Weights of a small GPT-style language model, trained from scratch on English Wikipedia: 252M tokens.
MLP neurons of a small language model. Each row is named by its layer, matrix (down: output weights) and neuron, and shows model dimensions 112-239. Each number is 50 + 15 x the weight over its row's rms, rounded and kept within 0 to 99.
After each neuron's rows, "raises" lists the tokens whose logits its output raises most directly, leaving later layers aside.

L8.down733:38 45 48 21 40 48 58 48 31 45 43 36 53 52 58 39 43 42 60 34 76 47 43 52 37 44 72 80 68 53 49 26 22 41 17 67 40 64 80 34 46 41 22 50 80 39 39 32 33 55 52 67 55 55 44 96 48 84 51 53 63 23 51 50 35 72 48 42 48 73 56 46 75 61 35 49 24 34 41 37 45 57 51 21 47 27 42 25 75 67 52 40 34 37 74 49 43 63 59 37 56 47 42 41 86 38 49 41 58 75 29 52 73 39 47 33 53 57 51 69 41 27 34 33 60 54 27 47
raises: "\")", "”", "S)", ")", "s)"

L6.down606:39 35 42 62 45 46 53 34 27 39 69 33 33 39 46 57 70 32 35 29 74 35 57 50 52 29 73 62 60 55 58 77 85 21 31 51 60 37 32 63 18 29 50 58 65 69 49 37 24 76 47 36 59 74 42 28 81 50 63 53 65 63 57 72 48 32 66 38 63 48 46 49 53 56 34 84 53 50 57 45 58 38 73 63 37 17 41 55 41 44 79 77 67 55 42 41 32 64 37 41 60 45 61 74 25 64 61 56 41 84 60 32 43 66 50 51 51 14 42 44 60 48 42 54 64 55 41 60
raises: "ous.", "ibly", "ious", "ous,", " that,"

L3.down98:62 31 37 61 99 27 61 50 39 71 38 53 55 32 62 34 42 39 49 42 46 50 44 38 52 53 74 42 59 48 38 82 42 75 48 59 31 27 70 61 39 63 38 68 53 23 46 44 30 66 54 47 77 39 55 55 56 49 62 70 99 32 45 43 36 51 67 59 44 63 62 67 21 60 52 43 40 48 56 54 65 38 17 63 42 47 21 53 45 37 65 47 34 28 38 52 54 30 53 36 24 41 51 71 62 19 35 43 31 58 56 30 84 81 63 46 35 49 59 43 39 41 36 65 68 56 44 54
raises: "m.", "ment,", " War.", "ment.", " households,"

L4.down677:64 63 40 71 52 43 49 32 45 55 65 38 24 49 56 53 61 58 55 48 37 40 56 35 44 45 50 53 75 54 35 49 24 46 50 45 49 25 47 46 71 42 63 31 42 46 67 22 31 50 57 60 47 46 29 50 49 46 63 44 95 27 57 58 43 54 68 59 43 48 62 62 44 48 56 31 24 42 62 44 46 31 61 58 30 24 34 44 56 50 45 64 33 37 49 26 27 37 20 47 75 49 72 69 57 35 26 79 27 47 70 25 53 47 37 46 38 66 42 42 40 63 42 58 57 52 65 51
raises: "ted", "ment", "ment,", "ment.", "ments"

L8.down765:53 39 54 51 59 67 78 57 83 66 65 55 78 76 26 37 63 57 43 57 57 52 32 72 56 33 50 52 77 55 43 48 36 68 60 79 18 55 63 59 56 56 42 45 49 34 32 52 47 65 32 34 21 39 40 41 55 67 46 38 58 00 29 52 53 43 57 67 73 49 62 58 57 48 45 53 57 44 64 69 52 79 36 62 51 36 27 41 47 45 59 31 54 43 61 45 63 52 69 43 43 26 22 55 50 46 55 30 42 33 52 54 59 74 62 86 48 46 47 63 62 46 42 51 63 38 35 43
raises: "\")", " in)", "a)", "i)", " minutes"

L8.down554:43 01 58 39 43 62 46 53 61 53 45 00 71 69 50 73 37 15 43 58 60 41 46 42 44 47 36 48 37 59 54 19 57 45 62 29 61 53 59 67 56 15 35 31 47 55 43 36 50 55 29 78 39 40 52 54 76 67 38 41 36 64 56 51 31 45 21 63 21 56 60 53 74 44 65 33 43 26 45 38 63 58 39 57 55 76 59 40 44 57 47 39 31 56 36 65 49 60 50 60 70 45 72 55 58 65 57 43 57 74 57 71 23 40 50 49 52 29 58 46 61 70 65 70 49 56 53 66
raises: "ing", "ation", "on's", "on", "atures"

L3.down4:71 46 71 49 60 47 64 55 68 33 43 00 53 44 47 53 62 00 47 37 59 50 42 68 67 56 27 57 40 46 23 45 34 70 44 59 43 49 38 70 54 69 31 53 17 34 47 64 38 54 47 56 50 55 46 58 31 49 50 58 68 37 09 58 40 62 36 35 66 66 59 46 18 53 57 25 44 74 65 52 41 43 42 51 43 58 59 57 36 48 36 45 66 62 45 59 67 52 63 47 78 55 68 48 53 56 51 39 47 99 34 57 50 71 39 48 51 62 61 48 47 42 60 64 59 55 37 29
raises: " (DST):", " zone:", "abeth", " Aviv", " also=="

L3.down267:55 49 74 52 73 52 78 61 58 47 18 00 49 38 47 65 63 03 45 65 54 44 50 48 75 43 25 38 53 50 25 48 48 57 35 72 53 57 27 60 64 69 48 56 38 47 47 59 28 40 55 72 33 41 58 58 37 49 56 50 65 33 33 47 49 59 47 40 72 64 56 50 42 52 43 35 54 56 80 47 35 29 36 44 56 61 63 53 34 61 48 52 78 57 37 63 78 38 45 62 68 48 65 50 45 42 48 34 54 99 51 74 46 62 54 48 63 41 55 39 53 62 54 66 46 50 42 21
raises: " (DST):", " zone:", "abeth", " also==", "ology=="

L8.down676:46 57 40 43 46 44 42 57 54 58 61 18 65 54 53 54 52 29 60 52 45 32 44 68 21 38 39 72 48 38 81 51 49 60 60 62 36 53 60 48 79 39 43 60 51 45 35 56 50 84 87 37 29 33 03 56 52 58 38 26 66 36 40 44 47 76 52 53 43 71 41 58 46 29 36 28 46 51 49 45 50 61 45 74 26 68 54 30 69 45 26 39 51 49 47 53 69 95 39 22 53 59 53 61 84 42 49 67 45 88 20 30 58 35 59 45 46 87 19 75 31 32 36 44 64 11 50 33
raises: " War.", " States.", "$", ").", "ment."

L4.down885:34 51 44 36 71 38 63 67 78 67 66 76 37 41 77 19 62 57 34 26 45 59 25 55 34 41 59 32 38 53 36 56 45 56 44 65 50 43 59 36 74 78 50 44 47 24 28 49 53 51 48 67 56 38 35 57 35 47 52 43 69 46 45 55 19 57 39 64 46 60 47 38 48 35 72 41 49 64 37 66 62 44 37 58 69 38 34 37 67 72 45 54 63 74 45 99 67 37 44 42 28 57 36 52 67 33 48 34 56 50 36 43 32 78 40 52 61 75 46 92 36 19 44 43 53 65 58 35
raises: " album,", "s)", "″N", "s\"", "\")"

L3.down796:59 45 58 29 57 52 53 60 35 64 63 14 45 56 31 49 68 05 67 55 44 41 40 42 46 45 48 39 76 45 51 56 79 32 49 52 70 66 65 26 70 49 38 43 62 52 39 50 37 75 58 18 59 46 53 27 42 60 58 60 55 37 70 27 18 61 59 50 28 65 27 58 51 60 33 19 16 55 51 25 34 52 31 74 36 36 36 47 48 29 58 73 51 31 47 31 49 36 64 65 60 48 19 08 35 39 54 32 64 84 45 39 65 53 42 43 68 54 57 37 56 52 55 32 46 47 48 46
raises: "lin", "lan", "tic", "ital", "rine"

L6.down576:41 29 45 58 56 57 81 49 67 45 29 39 64 59 37 81 76 45 42 87 75 52 43 43 17 37 59 62 22 64 41 67 81 57 79 38 68 43 56 43 78 55 45 39 69 50 57 52 46 35 44 71 55 66 73 27 18 10 60 68 51 67 50 41 52 61 63 56 63 71 61 31 65 83 49 51 66 37 32 47 51 68 48 60 52 50 45 73 45 54 54 56 55 50 48 57 44 48 70 63 58 41 25 31 45 41 61 31 46 61 79 45 55 48 61 50 71 99 42 44 77 37 49 61 48 35 65 26
raises: "u", "ume", "u,", "uts", "ur"

L8.down533:30 43 51 58 48 81 49 50 57 53 50 05 55 50 57 50 67 32 30 68 44 27 64 38 42 45 55 50 34 34 37 34 64 76 22 32 64 05 50 37 50 15 57 40 55 36 32 59 53 57 55 32 37 81 50 29 66 66 60 39 48 40 63 66 60 45 46 34 36 48 40 56 76 31 55 06 61 53 50 51 43 39 55 63 24 52 41 45 48 60 54 31 49 27 16 16 50 51 43 34 71 47 24 24 49 68 34 63 49 80 76 53 66 78 25 51 28 57 43 48 53 48 49 64 26 51 63 62
raises: "ie,", "e,", "y.", "y,", "e."

L8.down416:37 34 56 65 25 37 45 22 75 60 55 00 75 39 71 58 38 58 73 61 61 72 40 28 49 44 15 48 56 41 53 48 38 53 54 58 60 24 57 44 45 71 65 43 37 59 53 30 44 49 58 29 51 46 59 43 56 37 34 42 61 31 64 39 55 39 37 55 34 82 45 38 71 50 58 41 56 68 55 68 71 62 54 74 22 49 25 54 73 58 40 49 55 50 44 77 48 80 40 38 44 59 67 34 80 64 37 13 49 73 46 65 33 28 27 55 43 58 53 35 55 36 63 42 44 58 75 56
raises: " also==", "ices", "y.", "ies:", "y,"

L3.down205:32 62 77 49 67 50 56 49 37 77 54 32 41 41 62 34 60 53 37 58 42 54 26 37 51 31 86 33 63 32 55 45 24 72 87 73 47 27 36 75 56 36 43 73 61 31 66 49 58 56 50 27 57 62 41 75 53 67 68 46 75 49 48 50 57 42 68 57 46 54 51 40 23 50 49 28 37 65 53 56 64 36 49 36 68 51 47 70 57 35 52 39 52 44 57 25 38 79 41 54 60 53 27 43 71 37 53 56 63 61 62 57 72 57 42 51 44 48 59 62 72 74 71 74 41 58 58 49
raises: "age.", "ages", "age,", "ows", "age"

L4.down855:46 61 47 67 50 32 44 59 46 50 46 53 48 48 32 54 50 35 41 38 51 50 58 60 30 53 73 53 17 52 56 63 45 42 61 46 54 33 62 37 30 61 45 29 53 28 19 28 47 60 70 37 55 59 37 60 30 61 73 82 24 68 59 73 82 44 46 23 35 48 45 49 53 48 33 14 36 47 59 38 26 41 30 68 45 47 68 49 28 57 21 41 37 31 44 76 58 42 34 60 39 62 47 43 50 35 29 62 42 70 54 62 52 50 30 40 59 53 61 56 66 45 38 26 57 19 43 61
raises: "ested", "ests", "ce", "ze", "es."

L3.down522:65 35 32 50 44 54 43 51 43 28 49 40 53 55 30 54 42 53 27 60 83 33 44 60 26 50 30 73 39 42 45 28 61 57 49 53 82 27 67 38 41 67 70 52 65 52 59 99 63 64 57 41 54 75 62 43 67 46 51 70 62 39 61 63 42 44 45 41 71 35 84 69 28 59 59 47 59 31 39 41 31 47 84 41 42 49 50 62 46 77 50 30 29 48 76 39 44 46 23 48 64 71 23 68 66 48 66 49 48 53 62 44 36 49 51 42 26 77 49 58 29 51 56 51 86 45 53 63
raises: "ure.", "uous", "ured", "e", "ure"

L8.down457:42 57 49 66 43 35 50 64 71 55 31 34 53 48 87 57 59 32 49 42 84 52 70 25 50 50 75 63 50 58 43 60 31 56 59 50 30 22 54 39 51 56 40 45 73 47 36 65 47 67 61 13 42 60 27 59 50 48 65 56 68 58 61 71 40 43 58 51 53 68 17 17 84 37 45 62 30 73 29 76 56 52 51 18 50 44 61 48 55 46 44 43 31 38 53 75 44 57 49 44 55 63 36 32 71 35 41 35 44 73 52 62 43 34 62 48 51 70 95 38 49 58 70 68 69 38 34 56
raises: "ired", "ested", "oly", "orts", "ests"

L6.down952:54 34 42 66 56 62 60 55 50 61 30 20 54 44 31 63 22 22 88 51 67 47 48 34 63 52 45 32 48 42 52 61 62 67 45 47 61 31 44 34 39 55 34 49 57 36 75 36 67 29 64 59 37 36 49 18 12 60 34 34 63 65 56 52 42 57 61 49 60 56 56 34 33 52 74 39 41 51 23 39 77 46 50 63 52 51 40 70 23 45 39 44 43 55 39 53 44 30 69 35 71 43 30 38 54 46 60 68 26 86 41 41 56 68 29 47 46 48 32 34 47 60 50 39 37 42 61 55
raises: "ies:", "ies", "ows", "ira", "ies."

L4.down609:49 47 60 64 50 43 61 20 23 60 38 29 73 44 52 76 52 46 44 46 82 60 95 50 22 32 76 48 57 59 65 68 45 54 58 52 34 31 60 54 44 63 50 39 74 19 31 43 30 34 39 54 23 42 45 38 31 67 44 51 44 60 52 45 59 52 20 40 67 43 47 21 37 10 44 31 53 61 53 42 65 54 43 50 28 42 44 27 46 54 36 65 57 32 40 73 26 53 25 22 56 22 39 41 48 55 06 80 73 64 48 74 64 73 52 62 42 71 83 38 51 51 42 39 64 32 84 52
raises: "ially", "ies:", "ored", "ies.", "ed."

L3.down254:34 67 34 18 35 43 27 32 66 46 55 24 55 45 52 56 61 33 37 49 58 35 59 42 70 52 39 51 64 48 11 71 37 48 55 56 49 39 43 77 31 64 38 76 54 18 71 48 68 80 33 75 61 45 53 62 59 50 43 33 62 31 66 20 58 87 20 41 63 48 55 54 14 50 60 83 51 28 40 50 27 53 60 46 33 61 50 66 55 59 54 71 59 55 28 66 37 50 47 33 60 71 76 61 40 56 44 20 78 64 46 51 45 58 37 42 54 54 43 66 42 54 62 60 55 59 70 48
raises: " (DST):", " Died:", " Press,", "heastern", "overn"

L3.down89:53 51 69 73 35 63 67 60 37 61 52 48 57 54 64 86 58 47 59 65 46 57 61 23 56 28 44 29 52 50 35 48 54 59 25 41 36 39 33 35 25 81 59 57 47 22 60 48 13 28 42 54 38 79 54 56 32 56 48 51 45 35 55 43 40 36 62 59 70 30 33 45 36 44 45 40 58 33 75 44 90 52 37 43 58 37 62 54 65 53 37 35 55 26 50 28 63 40 45 38 53 53 43 31 32 70 56 73 51 59 58 61 65 33 61 49 43 36 56 51 40 68 52 50 60 34 76 30
raises: "ons", "ing", "ure", "elled", "ed:"